Weights of a small transformer language model: 942M tokens.
MLP neurons of a small language model. Each row is named by its layer, matrix (gate and up: input weights) and neuron, and shows model dimensions 432-495. Each number is 128 + 32 x the weight over its row's rms, rounded and kept within 0 to 255. A neuron's up and down rows have the sign that makes its largest values positive.
After each neuron's rows, "fires in" lists the words (lower case) most often at its 100 highest values on Wikipedia text that the model never trained on; "fires on" lists the tokens most often at its 100 highest values on Wikipedia text that the model never trained on. A number after a token or word is its count.

L9.gate516 [145 119  73 156 168  68  80  68 160 117 141  67 213  81 132 146 171 152 128  94  58 152 103 102  95 134 151  96  83 178 155 148 142 114 148 124 101 122 113  81 126 134  81 122 152  70 138 132 134 168  83 178 128 165 113 157 116  60  67 139 157  83  85 133]
L9.up516 [130  98  71 163 153 107 102 133 128 172 139 109 124  94 154 116 201 106 145 135 188 166  34 128 195 100  93 125 163 140 162 215  85 151 139 159 127 123 114 114 106 175 102 170 188  69 105 171 144 118  95 106 149 103 132  98 122 195 107 150 141 117 118 113]
fires in: "was" 16, "be" 16, "were" 9, "been" 6, "being" 6
fires on: " was" 16, " be" 16, " were" 9, " been" 6, " being" 6

L7.gate559 [107 156 115  90 179  90 146  89  86 100  95 118 121  46 111 186 133  97 111 122 189 108 182 133 126  96 181 206 131 169 142 190 168 131 125 131 111 106  92  85 133 193 119 163  92 128 103  87 163 110 136 110 115 154 164  67  92 126 126 131 119 144 102 111]
L7.up559 [115 189 113 134 139 168 182  73 140 106 120 126 110 125 113 104 140 112 147 101 118  87 172  40  96  58  97 172 163 218 165 147 140  84  89  79 122 115 162 141  62 180 101  94 153  86  96 113 158 142  83 176  55 131  90 135 101 129 106 129 187  87 155 107]
fires in: "of" 73, "over" 4
fires on: " of" 71, " over" 5

L7.gate546 [ 97 133 107  87 153  69 127  91 120 155  85  92 114 109  81 119 185  99  87 117 129 145 130 167  34 134 139 103 140 155 191  65 148  99  98 158 109 116 134  87 131 106 182 155  95 140 150 166 140  76 115 145 175 186 115 151 139  81 106 135  97  92 143  98]
L7.up546 [ 74 130 149 125 144  95 153 104 105 112 122 115 118 185 108 127 135  98 118 175  72 176  89 112 133 161 121 112 146 109 104 138 128 129 103 100  82 110 138  68  69 148  90 118 133 138 154  77 113  90 114 104 139 155  81 173 142 186 117 134 119 160 166 145]
fires in: "to" 45, "would" 13, "that" 8, "can" 5, "who" 4
fires on: " to" 45, " would" 13, " that" 8, " can" 5, " who" 4

L5.gate993 [ 81 154 117 152 158 131 129  68 164  72 136 165 134 105 144 164 134  48 129 125 165 129 188 194 112 108  92 158 156 175 134 148 170 106  83 174 204  87 144  98 119 124 121 122 158  98 122 127 144 209 101 110 136 194  77 157 185  92  74 132  91 121 127  93]
L5.up993 [152 144 111  91 108 118 133 148  93 138 158 190 106 109  69 179  75 106  74  76 136 145 149  62  89  93 124 164 129 104 180  52 133 132 171 120 126 142 135 138 149  90 108 117 155 108 174 106 196 192 100 170 185 110  95 151 116 166 131  97 120 110 143 122]
fires in: "has" 24, "have" 12, "not" 12, "of" 10, "ve" 9, "s" 7
fires on: " has" 24, " have" 12, " not" 12, "ve" 9, " of" 9, "s" 7

L9.gate842 [ 80  81 196 113 162 120 130 162 148 162 174 117 128 137 129 157 126 162 117 132 141 103 138  99 158 168 165 115 142 145 115  79 160 193  98 122  65 128 121 133 148  81 146  80 167 131  99 155 105  69 187 180  69 145 155 146 170 169  94 127 188 112 125 120]
L9.up842 [141 163 165 109 151 118 154  89 136 108 141 171 110 131 201 105 120 124  61 104 110 118 146  61 122 163 136 135 128 122 157 149 193 143 111 116  88 110 100  94  85 155 110 162 112 139 190  82  80  89 121 173 201 198  33 120 111 157 151 158 138  94 104 155]
fires in: "to" 49, "that" 21, "can" 7, "we" 4
fires on: " to" 47, " that" 21, " can" 7

L7.gate648 [157  81  97 139 203  97 150 114 130  97 150 140  79 120 133 122 145 157  98 114 213 115 172  64 127 117 105 114  83  70  73 135 100 122  92 116 170 155 126 114 121 121 118 165 107 113 137 154 144 173 121 118  71 133 166 156 201 100  85  96 132 113 152 122]
L7.up648 [180 122 137 155 139  59 137 109 116  93 101  94  85 130  68 110 128 144 148 124 135 179 156 105 141 130 132 192 104  55 138 174 118 155  34 138 109 127 121 136 114 151 111 138 139 142  97 137 140 126 128 143 105 125 108 122 163 147 131 114 117 146 130 153]
fires in: "on" 84, "along" 6
fires on: " on" 68, " On" 16, " along" 6, "On" 4

L5.gate85 [136 177 152  76 151 164 160 116 121 102 173 126 161 132 124 103 112 123 117 136 100 137 107 152  61  87 168 162 124 120 124 128 111 132 107 125 155 169  98 111 118 122 112  83 141 127 127 117 126 154 126 201 123 212 120 158 128 114 176 103 112 148 180  72]
L5.up85 [131 105 149 104 130 121  62 159 106 153 143 135 150 115 162 151 137 143 168 115 111  93  43 135 152 132 130 153 147 105 141  61 104 150 145  78 184 140 106 106 115  75 211 148 123 131 166 123  93 146 151 161 120 147 106  71 129 188 135 117  85  90  85 133]
fires in: "is" 38, "was" 35, "are" 4
fires on: " is" 38, " was" 35, " are" 4

L4.gate255 [136 121 160 175 156 116 116 118 130  58 116 152 139 133 153 155 151 114 139 189 189 111  36 118 178 127 147 163 136  94 135 160  97 147 144 166 117 156 126 112 116  99 155 112 123 107  45 103 141 170  96  78 156 149  85 155 154  66  86 138 169 146 111 134]
L4.up255 [ 95 207  85 121 161 112 161  95 124 126 129 119 170 122 131 117  92 141 158 134 165 146 129 146 121 155  97 172 130 110 159 133 100 161 168 146 129 102  84 150 135 150  98  89 106  77  52 129 102 152 126  94 159 121 102 152 118  83  73  64 170 122 142 167]
fires in: "to" 19, "as" 16, "in" 14, "at" 14
fires on: " to" 18, " as" 16, " in" 14, " at" 13

L9.gate241 [110 142  67 140 135  88 138 158 129  99 205 114 133 111 106 113 135 132 110 122 140  94 115 140 105 101 158  86 145  97 150 192 110 133 159 140 111 100 136 161 186 163 226  81  77 162 168 165 127 160  81 149  61 128 169 152 109 138 108  97 127 114 141  91]
L9.up241 [195 115 128 147 156 129 157 135 162 170 148  95 194 107 118 168 150 190 160 152 144 164 149 139 138  99 151 128 131 162 231 111 150 121 127 189  95  97 133 105  92  87 125 106  73 186  61 126  72 142 148 169 136 118 108 129 124 103 138 122 130  72 144 128]
fires in: "served" 12, "and" 12, "was" 11, "he" 10, "is" 8, "a" 8
fires on: " served" 12, " and" 12, " was" 11, " is" 8, " a" 8

L5.gate485 [116 148 134 121 113 182 185 162 123 100 104 119 127 147  75  87  87 130 167 131 191 130 124 169 150 104  89 140 143  79 140 185 150 121 147 144 115 165 109  82 144 143  75 150 147 139  83 163 121 134  92 158 113 183  91 160 138 117 121 130 140 114 135 175]
L5.up485 [ 77 136 131  90 120 186 162 171 100 111 131 153 111  98 128 125  56  88 101 148 151 125 132 150 154 176 141 108 114  97 144 139  93 158 118 177  97  95 129 152 103 180 114 116 165 128 129 126  71 109 163 171 114 122 178 126 154 143 130 185 130 122 166 182]
fires in: "the" 28, "of" 26, "a" 6, "ve" 6, "to" 5, "s" 4
fires on: " the" 27, " of" 26, " a" 6, "ve" 6, " to" 5, "s" 4

L6.gate393 [113  57 146  88 112 126 158 141 194 164 115 177  94 154 131 104 105 128 168 198  92  90 100 138 146 158 116 126 123 132 136 131 151  92 101 152 168 128 147 116  86 176 150 128 178 123 118 154  96  78 124 119 109 152 130 134 113 119 121 140 102 154 115 159]
L6.up393 [ 76 161 136 132 136 181 143 106 152 134 113 158 151 132 101 141 175 213 101 145 146 138 138 168 128  98 133  70 129 171  81 131 135 208 149  93 158 163 127 130  94 135 120 146 156 192  91 147 102 130  67 108 103 131 158 159  99 103  68 160 138  93  51 106]
fires in: "the" 38, "a" 16, "la" 5
fires on: " The" 26, " A" 14, " An" 9, "A" 8, "The" 7

L5.gate945 [120 131 141 132 124 172 132 121 141 130 146  89 145 144 161 123 138 124  80  81 152 135 156 140  95 102 153 159 128 151 139 109 112  88 147  86 144  96  97 171 127 103 106  90 173 131 129 125 102 158 130 155 123 145 174  82 185 129 134 162  81 107 120  70]
L5.up945 [ 86 127 159 152 109 104 146 164  93  68 130  69 116 171 104 187  56  57 107  96 137 151 114 148 159 147 151 156 161 116 150 119  91 148  60  98 109 109 152 130 133  96 186 132 116  94 159 168 104 114 124  92  58 160 101  66 117  78 120 120 147  86 110 131]
fires in: "that" 64, "which" 27
fires on: " that" 64, " which" 27

L5.gate810 [157 168 181 130 101 128 136 166 114 115 168 123  95 157 185 108 111 102  93 162 101  95  80  99 123 102 138 166 117  54  65 168 147 191  96 122 120 159 145 165 161 116 136 148 187 106 125 101 125 197 199 114 124 120  86 116 122 135 153 184  79 181  86 122]
L5.up810 [176 135 114  93 116 177 112 171  99 138 165 121 120 158 147 110 126 163 158 108 100 106 118  98 146  49  93 174 128 117 189 128  57 193 189 126  92 119  77 108 158 142  96 146 140 158  50  63 175 113 157 146 135 139  95 119  92 127 103  80 122 156 102 126]
fires in: "before" 16, "not" 15, "without" 7, "no" 7, "never" 6, "t" 5
fires on: " before" 15, " not" 14, " without" 7, " no" 7, " never" 6, "t" 5

L7.gate205 [139 130  94 114 235 208 154  93 134 111 156 150  98 162 151 164 147 111  87 102 103 165 133  72 135 159 134 112  47 138 109 141  88 115 154  60  81 101 140 142 148 142  92 142 136 144 166  92  96 172  87 184  64 171 120 103 139 118 105 131  94 149 126  95]
L7.up205 [124 116 133  86  80 140 105 137 156 119 174 149 112 189  74 181 140  91 112 165  50  95 142 139 187 132 106 132 181 105 191 179 147  86 151 161 121  70 146 127 180 125 118 167 146  86 155 158 123  47 106  79 122 121 160 186 154 163 120  92  92 165 165 124]
fires in: "of" 19, "in" 14, "by" 9, "that" 5, "to" 5, "on" 4
fires on: " of" 19, " in" 14, " by" 9, " that" 5, " to" 5, " on" 4

L9.gate953 [ 90 162 118 102 133 152 158 124 108 119 177 116 145 121 102 138 178 103 133 183 113 139 115 104 137 184 133 173  61 138 149 152 131 148 139 124 103 145 146  84 163 146  89 181  76 134  99 112  71 148 102 173 127  59 105 109 170 148 161 105 142 124 130 103]
L9.up953 [127 171 160 104 101 161 184  71 104 143 134 134 103 168 142  83 135 135 108 131 127 185 130 126 168 116  93 144 153 168 148 142 134 171 120  83  45 103  91 116 151 106 145 130 138 149 152 133 123  93 138  71  79 163 105 127 162 111 124 122 134 108 125  99]
fires in: "to" 38, "should" 9, "would" 5, "that" 4
fires on: " to" 36, " should" 9, " would" 4, " that" 4

L9.gate1069 [115 144 166 100 159 123 113 145 101 133 112 150 124 158 130 140 148 141 108  97  55 106 123  94 130 172 109  96 130  58 128 120 101 120 155 154  67 161  81  61 116 133 128 177 158 122 109 126  86  99  92 165 106 126 128 211 128 123 198 109  88  87 130 119]
L9.up1069 [130 136  84 124 157 135 165  92  84 125 147 136 166 131 140 123 136 114 125 135 171 133 160 153 120 139 147 132 156 144 146 165 179 141 159 127 139 173  53 120 155 137 122 161 114 120 102 137 120 133 183 128  82  80  67 125 133 153 121 136 109 140 150  51]
fires in: "on" 48, "the" 14, "from" 11, "to" 5
fires on: " on" 33, " the" 14, " On" 11, " from" 11, " to" 5, "On" 4

L6.gate1007 [138 125 197 215 113 102 183 130  67  96 148 145 100 132 138 115 211 146 104 161 170  87 124  94 147 137 125 149 126 122 110 121  98 128 106 166  90 169  71  81  96 107 109 141 148 126 180 172  99 150 139 144  87 118 154 154 174 111 137 133 150 189 172 138]
L6.up1007 [123 160  80 101 188 118 120 111 115 122  61 108  64 114 124 154 160 130 123 124 125 138 156 138 160 159 125 134 150 114 105 142  81 121 112  82 121 113 133 141 127 171  79 130 133 103 166  83 104 133 125 152 178 140 170 144  76 188 139  75  81 171 158 149]
fires in: "on" 70, "to" 4
fires on: " on" 71, " inter" 12, " to" 4

L7.gate1110 [169  97 143 150 123  94 158 101  76 171  68 129 137 136 125 175 116  92 149 102 150 141 105 154 123  64  92 195 116 139 147  83 146 108 181 114 177 134 126 144 128  80 163 150 164 137 158 132 139 163 161 131 109 118 101 223 182 104 129 151 135 158 139 153]
L7.up1110 [104  48 100  83 110 202  48 117 144 107 104 171 100 137 206  87 132 142 160 114 106 154 119 182 121 147  86 163 100 188 142 135  82  69  85 140 181 127 109 124 226 117 102 171 133  91 124 148  71 104 153  94 150 144 130 137 178 116  77 112 121 144  80  91]
fires in: "at" 56, "by" 26, "byrne" 4
fires on: " at" 54, " by" 14, " By" 14, " At" 5

L9.gate142 [125 152 135 195 123  91  64 116 109 186 111  82 145 106  99 157 169 217  99 156 149  81  99  85 130 118 169 122 153 128 149  58  97 118 174  89 136 129 119  90 180  90 191 110 110 151 176  78 106 153 122 141 167  74 134 160  67 135  81 142 146 180 133 166]
L9.up142 [148 137 181 207 132 141 144  72 140 117 137 125 174 107 169 166 144 161 128 126 188 139 133 155 145 154 109 195 124 155 192 140  94 124  54 148 156 124 138 112 123 170 110  81 138 105 112 123  89 157 125 170 150 147 124 114 124 115 115 119 189 110 151 126]
fires in: "was" 40, "were" 10, "is" 7, "be" 4
fires on: " was" 41, " were" 10, " is" 8, " be" 6, " Gu" 4

L9.gate202 [151 142  71 117 186 148 118  84 136 131 135 177  86  90 130  90 150 128 127 183  74 135 149 104  99 137  96 168 162 183 125 168 136 185  94  89 129 110 167 198 136 157  47 166 124 151 150 148 127 137 123 105 112 122 146 141 200 175 158  93  98 137 107 100]
L9.up202 [156 188  98 102 115 154 136 137 135 133  79 116 163  84  76 150 113  82 116 136 159 111 161  68 137 175 140  85 172 152 167 114 133 151 121  81 106 104 138  88  79 132 118 127 122 115  92 111 119 114 131 118 172 110 133 159 140 132 126 147 178  88  74 153]
fires in: "well" 24, "such" 23, "known" 8
fires on: " well" 24, " such" 23, " known" 8

L6.gate957 [137 157 151 143 144 101 138  83 167 115 150 105 122  80 194 106 153  92  65 101 120 161  92  95 134 121 123 132 116 175  93 114 121 148  99 100 166 148  81 124 142 129 133  75 123 146 162  85 112 170 140 149 130 156 142 145 135 200 106  84 111 177 122 151]
L6.up957 [ 79  74 161 218 151 144 152 156 138  89 125  76 121 126 130 149 161  86 164 148 118 175 105  89 163 147 164 148  74 141 148 139 136 178 133  97 134 133 129  59 135 107 173 115 191 115 104 159 113 174 106 162  90 104 118 100 122 120 116 138  46 106  84 142]
fires in: "in" 36, "of" 27, "under" 4
fires on: " in" 36, " of" 27, "ir" 6, " under" 4

L9.gate907 [133  17 116 104  45 130 103 110 102  95 104 109 140 125 155 129 116 140 121 123 143  78 118  70 124  78  65 144 162 107 139 140 112 109 111 130 185 124  80 170 136 107 129 112 130 178  99  94  72  97 184 132  96  89  87 113 117  95 171  89  97 154  88 151]
L9.up907 [136 121 166 121  98 144  87 153 173  87 116  98 166 167 177 111 152 119 178 133  97 131 162 189 126 147 122  89 130 137  51  75  93  94 142 143 138  75 119 146 118 103 127 165  93 193 163 167 139 151 155 106 143 163 184 119 163 202 146 131 169 144 114 152]
fires in: "for" 31, "at" 20, "in" 17, "the" 7, "by" 6
fires on: " for" 33, " at" 19, " in" 18, " the" 7, " by" 6

L9.gate413 [154 121 135  91 162 152 161 146 133 160 141 124 176 214 122  93 120 107 141 109  82 183  97 142 104 128 174 160 140  55 149 202 144 119 145 130 161 105 129 120 112 160  53 138 108 180 142 174  68  96  96 136 133  93 138 217 172 172 126  71 152 143 169  98]
L9.up413 [163 158  71 147 133 132 164 134 107 116 136 147 121 131 163 153 171 169  97 130 131 109 132 142 113 169 129  61 142 149  97 112 102 135 154 152 179  67 111 118 102 112 137 114  67 112 155  96  87 190 199 117 136 146 123 112 181 131 111 153 165 142 154 102]
fires in: "the" 50, "number" 5
fires on: " the" 50, "c" 9, " number" 5

L9.gate65 [134  85 126 177 169 110 147 118 105 110  41 106 135  93 121 123 112 127 153 107 169 175  96 139 152 171 137 115 156  94 166 115 152 165 114 134 118 106 163 145 144 123  85 133 129  60 167 144 137 138 103 128 160 140 135  84 139 120 153 115 133 115 102  87]
L9.up65 [ 80 136 145 120 129  98 120 143 198 177 204  95 143 134  88  75 115 124 128  90  99  61 137 139 129 123  86 143 143  72 142 105 107  63 129 108 125 145 140  70 185 147 110 113 153 107 141 182 104 172  92  93  82 101 131 108 113 181 172 145  91 112  93 158]
fires in: "of" 21, "de" 18, "in" 10, "la" 8, "der" 4
fires on: " of" 21, " de" 18, " in" 10, " la" 7, "0" 6

L4.gate1076 [133 148 141  91 108 124 100 134 145 172 119 119 141 100 133 133  53  63  52 128 136 123  96 105 217 170 109  80  98 112 106 113  91 115  76 105 100 169  89 125 119 142 123 106 171 135  89 124  65 107 147 124 134 198  90 178 100 187 137 107 164 103 138 165]
L4.up1076 [120 132 134  98 141  73 142 158 138 131  75 128  89  98 154 153 144 106  61 174 109 104 129 156 161 156 129 135 118 136 122 129  40 204 104 136 131 132 131 115 155 174  45 145 134 127 129  67  80  70 183 138  99 108  91 185  70 124 155 103 121  93  71 128]
fires in: "the" 61, "a" 8, "an" 6
fires on: " The" 39, "The" 14, "A" 12, "An" 7

L9.gate6 [137 150 119 229 115 155 141 172 168 111 161 167  98 179 131  99 169 159 126 122 173 118 173 100 151 102 106 121 157  96 188 126 159 150 141 162  96 182 160 121  65 146 183 132 136 130 117  86 111 129 149  81 117 140 131 114 192 163 124  64 165 141 141 113]
L9.up6 [145 183  75  89 138 183 158  95 113 126 159 156 143 104 121 196 166 121 143 164 147 128  66 128 108 131 157 170 121 123 147 112 133 177 109 117 117 118  58 102 141 118 101 100 118 170 163  97  87 132 182 164 116 137 106 180 121 139 129 157 163 196 169 150]
fires in: "of" 58, "the" 14
fires on: " of" 58, " the" 13

L5.gate596 [127  70 107 140 176 124 147  92  84  83 137 153  97  98 117 112 126 110  82 168 135 155 127  87 185 199 122 116 117 107 125 129 126 148 161 101 162  82 105  92 152 197 129 169 120  76 139 117  94 115 143  94 129 128 111  96 151 148 115 104  80 105 103 113]
L5.up596 [ 74  88  71 146 153 153 118  31 174 126 117 172  72 129  76 112 142  90 116 128 116 164  98 137 151 169  91 130 114 143 105 123 149  80 106 103  67  82  88 140 144 112 159  91 124 149 146 153  56 104  63 114 125 152  99 143 131 177 113 135 113  91  68 150]
fires in: "of" 38, "in" 35, "within" 7, "from" 4, "for" 4
fires on: " of" 38, " in" 35, " within" 7, " from" 4, " for" 4

L5.gate649 [118 103 131 158 100 202 136 174 152 141 139 130 125 171 113 154 104 219  89 113 104 143 140 121 124 162 107 129 124 153 148  99  95 169 177 143 104 110 114 104 148 138 126 134 167 116 145 157 118 122 132  63  81 172 161  75 129  85 105 127 121 173  79 105]
L5.up649 [ 98 159 105 167 136 130 130  77 144 158 142  76 160  92 116  70 186 113 146 163  88  97 125 132 144 118 124 114 149 119 186 171 175  94 128  81 146 105 143  78 158 122 111 142 153 133 138 130 161  96 186  93 107 117 142 137 153 105 161 154 121 112 126 135]
fires in: "state" 17, "public" 16, "world" 10, "national" 8, "non" 7
fires on: " public" 11, " state" 10, " World" 8, " national" 7, " Public" 7, " State" 7

L7.gate1149 [115  44 189 121 148 119 100 123 106 119  88 121 174  75  84 217 184 139  97 116 159 187  94 146 170 116  66 162  79 143 120 137  87  89 140 152 143 172 120 122  97 117 107 210 138 100 159 140 168 171 121  87 117 118 139 126 119 169 109 176 122 199 192 129]
L7.up1149 [135 102 127 107 100 141 105 144 116  83 149 164 188 186 112 151 166 143 189 120  78 208 113 182 131 145 147  75 183 143 180 146  97 139 143 161  95 127  88 143  70 139 123 206 140 114  82 101 138 136 127  57 139  94 160 124 130 125 165 132 103 108 110 165]
fires in: "of" 37, "de" 19, "ferencváros" 9
fires on: " of" 37, " de" 19, "v" 12

L6.gate1102 [111 138  90  35 151 118  79 149 131 166 144 135 146 104 160  92 150 137  46  93 178  69  85 130 111 128 159 182 144  95 139 127 106 123 142 121 144 175 143 113 134 161 134 115 166 116  76 129 177 138 129 128 156  93 126 118  86  99 197 118 145 130 150  79]
L6.up1102 [108  98 132 134 131 154 118 196 207  58 117 132 173 168 123 135 154 152 110  74 175 152 208 136  98  99 123 102 162 128 108  93 135 164 133 118 173  90  89 170 111  95 124 117 150  86 137  95 133 101 173 156 107 119 105 155 163  34 120 141 156 135 140 110]
fires in: "a" 35, "more" 9, "of" 6, "an" 6, "no" 5, "best" 5
fires on: " a" 35, " more" 9, " an" 7, " of" 6, " high" 5, " no" 5

L6.gate971 [189 149 202 106 150 132 141  30 154 117 152 119 130 151 127  94 122 111 157  82 121 158 104  81 120 136 126 147 140  99 167 119 124 190  81  89 103 141 106 130  91 139 145 144 170 104 162 139  90 126 145 107 113  82 127 157 115 130 120  70 130 122 137 113]
L6.up971 [153 144 130 135  67 148 118 182 165  91  98 151  82 112  44 161 103 132  85 191 118 143 161 157 145  49 174 110  97 112 149 140 156 134 123 135  45  97 143 122 114 128 141 128 123 125 179 108 104 114 100 117 121 171 137 127 142 126 119 141 133 145  80 181]
fires in: "well" 24, "such" 22, "known" 8, "time" 5, "some" 4
fires on: " well" 24, " such" 21, " known" 8, " time" 5

L6.gate481 [173 111 124 120 120  85 135 121  49 162 146 117 139 125  85 155 102 102 134 103 152  98 137 135 127 153 109  98  93 127 173 127 131  98  88 105 188 111  52  46 159 196 138 138 162 129 144 112  67 107 191 113 166 210 151 139  89 151 102 103 158 121 109 106]
L6.up481 [104 190 173 131 153 171 137 129 124 165 153 173 124 135 135 125  61 150 171 135  98 116  82 159  61 107 161  83 185  92  97 177  49 180 167  97  76 136 128 129  77  71 148 147 131 113 120 134  86 142 173 106 140 114  77 121 125 124 111 149 201  87 105 145]
fires in: "the" 81
fires on: " the" 81, "inc" 4

L7.gate990 [180 168 164 154 179 162 146 153 166  67 140 119 214  50 134 106 113 141  72 158 177  95 154 157 167 153 211 115 104 160 126  95 105 108 137 172 157 176 136 149 169 123 130 119 147 187 135 147 113 103 125 173 113 190 175 113 100  99 128 124 136 128 140 106]
L7.up990 [ 93  75 153 110 131 147 129 118 199 215 119 133 189 183 129 220 126 150 155 143 144 135 135 164 195 181 159  56 134 141 131 192 106 145 137 109 133 116 119 116 219 133 182 126 145 156  94 172  69  94 159 118 129 182  90 155 127 151 192 120 100 117 123 128]
fires in: "the" 97
fires on: " the" 99

L5.gate1145 [152  99 167 165 104 119 166 171 156 172  98 114 145 138 140 186  85 119 120  83 109 122 157 151 112 130 113  95 147 115 122 174 137 162  45 102 106 135 123 105 108 148 158 136  71 122 131 122 138 153 103 120  76 132 160  73 125 155 139 193 109 164  91  87]
L5.up1145 [150 159 167 101 141 107  94 124  83  99 138 124 129  71 124 138  68  83 110 158  71 162 154 143 136  86  96 146 146 112 183 130  92 124  92 145 128 125 179  89 129 125 162 173  95 153 214 120 103 159 157 156 122 159  66 120 147 121 104 109 192  86  59 110]
fires in: "by" 44, "under" 9, "over" 8, "byrne" 5, "up" 4
fires on: " by" 33, " By" 16, " under" 14, " over" 6, " up" 5

L6.gate767 [115  77 164  92 130 115 157  67  24 131 114 158  60 166 194 135 132 139 130 148 148  86 112 131 163  94 132 149 101 112 144  85 152 109 123 150 160 148 120 181 122 172 130 105 209 110 135 167 110 136 111 130  85 136  65 172 169 155 151 108  81 184  75  82]
L6.up767 [130 118 153 132 194  92 109 165 141 104  73  86 107 118 126 108  90 130 129  74 151 109 135 128 129 106  44 161 152  79  96 156 108 111 167 169 152 145 114 141 116 145 207  98 146 133 145  72 142 161  92 117  96  81  97 151 137 131 125 125 120 123  99 121]
fires in: "at" 50, "of" 19, "to" 6, "the" 4, "attended" 4
fires on: " at" 34, " of" 17, " At" 15, "At" 8, " to" 6

L4.gate99 [112 107  80  93 146  92 136 144 101 160 165  93 121 206 112 133 135 101 103 127 143  93  96 111 131 143 178 121  94 151 123 115 125 153 104 116  62 151 123 110 104 115 148 115 154  72 133 155 175 178 153 133 177 124  86  88 100 118 152 129 102 120 142  79]
L4.up99 [103  90 124 122 110  75 233 158 141 139 107 137 131 160 125  82 140 119  68 113 137 189  72 108 148 168 145 147  97  79 130 117 129 183 132 134 129  91  89 128  96  78 123 148 170 140 139 151  50 148  84 106 118 135 118 132 148 162  97 142 145  91 155 163]
fires in: "not" 18, "to" 17, "may" 15, "would" 10, "t" 10
fires on: " not" 18, " may" 15, " to" 13, "t" 10, " would" 9, " can" 7

L9.gate1060 [128 140 147 120 122  61  64 150 106 106 193 159  72 151 121 132 124 157  93 142 122  93 126 157 154 139 139 151 116  92 158 117 142 141 145  77 129 113  89 189 138 130  97 118 151 178 144 148 128 186 142 146  54 153 122 183  97 149 116 146 130  80  59 137]
L9.up1060 [116  99 118 128 118 150  74 144 145 165 105 177  74 133 148 134 216 116 124 157 142  90  56  93  71  58 123 146 131  86 120 146 187 122 144 149 186 151 159 164 140 150 156 129 132 143  65 116 167 132 137 105 108 162 129 114 131 113 127 172 103 119  97 153]
fires in: "0" 19, "7" 9, "3" 8, "4" 8, "1" 7
fires on: "0" 21, "7" 17, "1" 10, "8" 9, "6" 9, "2" 9

L7.gate669 [140 204 115  94 121 162  91 182  62 170 125 118 122 151 183 138 172 132 106 132 108 158  57 161 104 153 124 147  72  92  88 101 184 145 125 114   0 137 111  97 121  94 139 132 111 147 108 137  89 140 157 130 137  92 103 124 139 116 117 177  77 104 195 130]
L7.up669 [ 90 122  84 139 127 160 117 105  96 102 179 165  86 168 131 124 154 126 161 108  79 151 135 149  70 130 105 106 140 114 128 168 156 123 153 130  66  61 171 129 128  71 125 158 132  95 186 130 124 145 135 131 213 108 112 106  91 137 147 167 114 158  90 159]
fires in: "to" 19, "who" 11, "that" 7, "t" 6, "also" 5, "not" 5
fires on: " to" 19, " who" 11, " that" 7, "t" 6, " also" 5, " not" 5

L9.gate305 [107 139  89 138 131  58 148  93 104  73  59 172 112 127 137 145 105  79 132 152 140 129 126  41 104 114 130 108 138 122 163 104  91 123 129 154 154 131  84 123 134  93 124 124 148 146 169 126  94 102 149 120 133 189 132  96 152 167 151  86 153 130 102 138]
L9.up305 [154 148 126 142 134 100 155 125 148  39 137 153 135 136 120 142 129 131 132 120 175 106  99 177 204 134  71 145 170 123 129 181 138 102 108 116 166  94 178 112 117  98 117 109 143 107 125 108 102 126  71 107 119  96 128 100 144 114 177 107 142  68 106  85]
fires in: "over" 24, "on" 22, "up" 7, "off" 6, "back" 6, "undercover" 5
fires on: " over" 23, " on" 20, " up" 7, " off" 6, " back" 6, " out" 5

L5.gate84 [150 152 132  89 131 123 208 108  60 138  90 107 122 140  98  75  98  55 135 138 144 111 156 135 167 126 107 174 134 154 194 133 130 156  73 101 104 135 156  66  91 159 131 104 127 108 103  66 116 143 123  63 135  82 170 106  61 138 159 136 178  94  52 168]
L5.up84 [104 129 128 108 162 189 149 104 101  72 150 102 131 121 109 125 163 170 136 127 145 138 133  64 171  99 153 141 153 193 169 110 131 171  78 150 135 104 111 134 150 110 126  99 111 161 138 164 153 126  72 154 157 112 114  82  85 141 171 125  95  99 111  98]
fires in: "of" 70, "a" 6
fires on: " of" 70, " a" 5, "a" 4